Weights of a small GPT-style language model, trained from scratch on English Wikipedia: vocabulary 8192.
MLP neurons of a small language model. Each row is named by its layer, matrix (down: output weights) and neuron, and shows model dimensions 16-271. Each number is 500 + 40 x the weight over its row's rms, rounded and kept within 0 to 999. Numbers have three digits each.
After each neuron's rows, "fires before" lists the tokens most often just after its 100 highest values on Wikipedia text that the model never trained on.

L13.down1071:528519429505483538468458535475486557422472504520488452506452516526487450524575573444485499476561582542546451554499523473449457518474476490482631541539516438567522545480521491473520531448478553497500534459470529474554458492521594503525465493528499452416452500548491522485491447467430549530472491514461553488496475503514530402564501491536474471431511492473501508377565390484489473525537488571579498554512501473570489430492549531522399502462507503485481491538482450493499500452492451564487438496547562497463496477448496524496479500468514544539547422528503492474474542543488529550534537497442414546513539540473479538515533510536519519566501480489474488485481400448499485520431506547492547488583499454487572438604492503567506518538526449504438533545491485549503568455501494
fires before: "9", "2", "1"

L13.down1199:555492488517554447525486522484531521461476491484480502449494524478513541527473533423510564511532461474518476554507487475497487533508567509477540495546468458504520480477529538477457442552495517493413512546502531481474515435465538470544470427557514490481524493530456473474512466540433492496521473504395454462469522469503497484488490574463447475433486509592508488511510421491476514568449446421464525490493465518529513521570551545518531496468479477526535441491471456456473447503465486499602545571465512511493498534526569500501482485407493443495551504524505488519499498455496491570564555510458553489539549499445474590539487459517436443485433469497473523532471583555506524547483518570571546500414579480502521463531488543479421442470427424559449527561563485468463507440606452
fires before: "6", "1", "9", " October", "5", "appy"

L13.down975:519526448599537471446531510482506526454528501455582496465516580483518537521473505490487542446516518460514481484524497504498454487506435550492488477493509495475517510496466464494535449441494500520501504526533465503552513402402582481599479578509462476487555508505421488498493515566495543510459479525507588467502453514487472525595479503528493486585502521472480514568508503547526462453512495529526501411373544575508440496477543549537452519513454488441506430498480468464545516454503476523532518498514521512462517495452475399483523534492465537472570535476601462483524480535489537509547589471455454484515482455444573548495530518479483520507483521441517471471518504484541537492554477540535562527508448516477490458520429466536352482542447509509443514507496467530521501523508450
fires before: "1", "2", " ", "0"

L11.down1517:542491499553510544521504490514536481528547514514471500488533454425536527539491507518506456529420466409515525446487512477489452515485538390474521491443472496483438468489527520472496476451441465565469467514482486506442578465381493513441480480463514507468536537531496518478517505567476516528508449450492433443506481417501575465534496515438436516441506467552545503537475454501511523471504474482532489537518542600461497494472532514510488552488578540571512470480546506457480610547490510608475528451528583435538466531464474428495543448472472577543500568549564468513459484536511498510441441437430474524470557514501522493475489549562460476480529477563530558528508495469496514539398485487485476531500471522521529494505458568495450520439479516513527553499514561428484504490495474
fires before: "6", "7", "5", "Q", "8"

L11.down443:498461560494507506482447472452522426528558515519360511477522488492499497511496483488464553513454511531472502501513549460459462453491476504514528459529477469546469528540429503471447540455553562468564480522547446522458487507531496521535516507516510466508557516517413443553538484415468519520524535522484516514484530550523414453452402450570472474544511486496510540517522436484483538480519487552539439568599521500532531522466541510468473451484516439493469467524475468525441519502542504579576482526502531469468468456474461571556502486419460475466462525582511531493403469451460501519467412485477483475535507517514504488536483485538482461503487522543556496481526481558503486428436475433475504470536539504494498448492560512523506510419451528528478545456542479532537540472388492
fires before: "2", "1", "3"

L11.down796:565487508466494533471582471445498530542471489536463538512523453520588559543531502457467508470470509490453478511389576591471590507497481503478572515523430578549461459498500474436518557513469517452530530428495475565481468504500474553533494463546557510522510532531450599491443508437525491538415479542523524420469486542449491487532502523476505455497419472601515515472499487518484483531456508528483490470507558456461493551428484447488450466537448520533581536548513502546400482500526585467534545484526483488538472491545503487464567507509469453478509431529485506512479495433459489498538550531533475520440444518455558563473565447484545477420474464527522513476478526529504490521545579496540518443471418562473463491465576541538458492476484498538482443513524426432564465545471419
fires before: "1", "3", "2"

L3.down1292:446502476485494469416492491448494461565525520432508461497449482468489453569506493518521551502508529529566509457516516475496551484495536566501544533526468481567511528493495525498455507505542432528524490483547474490561508515493464540478548452519470532506521570545522492542525492423503474466586431520568466458445531415533530471454545465446439484490506526433509462499521529475422508569483602485457434541442418467452492525498510479479548443532512536478530547474518575532552476506460568487534485502429462482456408484506553457541485549524499488570585498477438478541597500441515466511510476556483441455549556466483527452522531487527493527527492496524503448458474499526485514485500416508452564528471460489479539501516446487549547450543474455521534481557472454488511461515447572
fires before: " ", " the", ","

L11.down341:535494424514458525530513533534474483378518520514480521487501479465558588524550500438464491425516522471496477493530562541541531502388480464520534517509451493502509509463452481546500486509485471421538441469484413460509448569509460491504465432458511501521510553534500557503480528587540532519531492513519536532488528416464500494523486521444499490449507484568524513551444489543493480567438514526501517523521475453515513539480499455500497538484530434392471445466493576443517540477489507522518519551539543416598547523500416429523511532492461526518478542558494461455486492555410516538498502513553502526434482523394519537497446530514453580488506472517531542507474540526537494492522555514428490489416380503549528547474514523495456526492500491579488561527462503446459529434555577
fires before: "1", "4", "7", "6", "2", "8"

L13.down97:487521477549424513478597476446498441487474499500530479467530435524503485544478527506531508544462549571506483515521549478605523520407443510561555513453515505390479483474512497556536482476471486465511488442510518503517526514518532548447515597485487486459561407498477486375434433561496429520497505468565497482488546580490461536508504435524507443524515447529573522575479528467511483500489556498517460556532516509497509552521562427465500514562424568463461502512426517478535561475465558403455514485522482512532500533492354455544431527538476471502474544481470461494479501496502487468545547489501469526457420506486549550510485458509526492541553567443548501527522559507474474537504449439489466454532421587512462546491498474471480519498510478485469457562507562521473479427510501
fires before: "8", "7", "9"

L5.down361:527549429473446463517532448470444465518523449554496417466465473541458483470478453526467536485463546471510479465566497508537533559513467481478526469501511475530532481523527437467528565466502497603559478526448440489550527468525559519522540424473458456469531460557543457508519455486554502522554484506529525554503458472512557461543525489543509629437519425523511521477507550519431431556460453451522532502474520448463589489530463421524523489546553481505542546493455522469459477536443554514467521425506524445531511535469511452515478488575530472537490541496422551458488412468520498518505513498528491451510577488513541557535499492529506492479447447481441479500503466523548472519525568512511545520451341507519468553490476562519459511502603445540553573493467487430541488476494497
fires before: "9", "8", "2"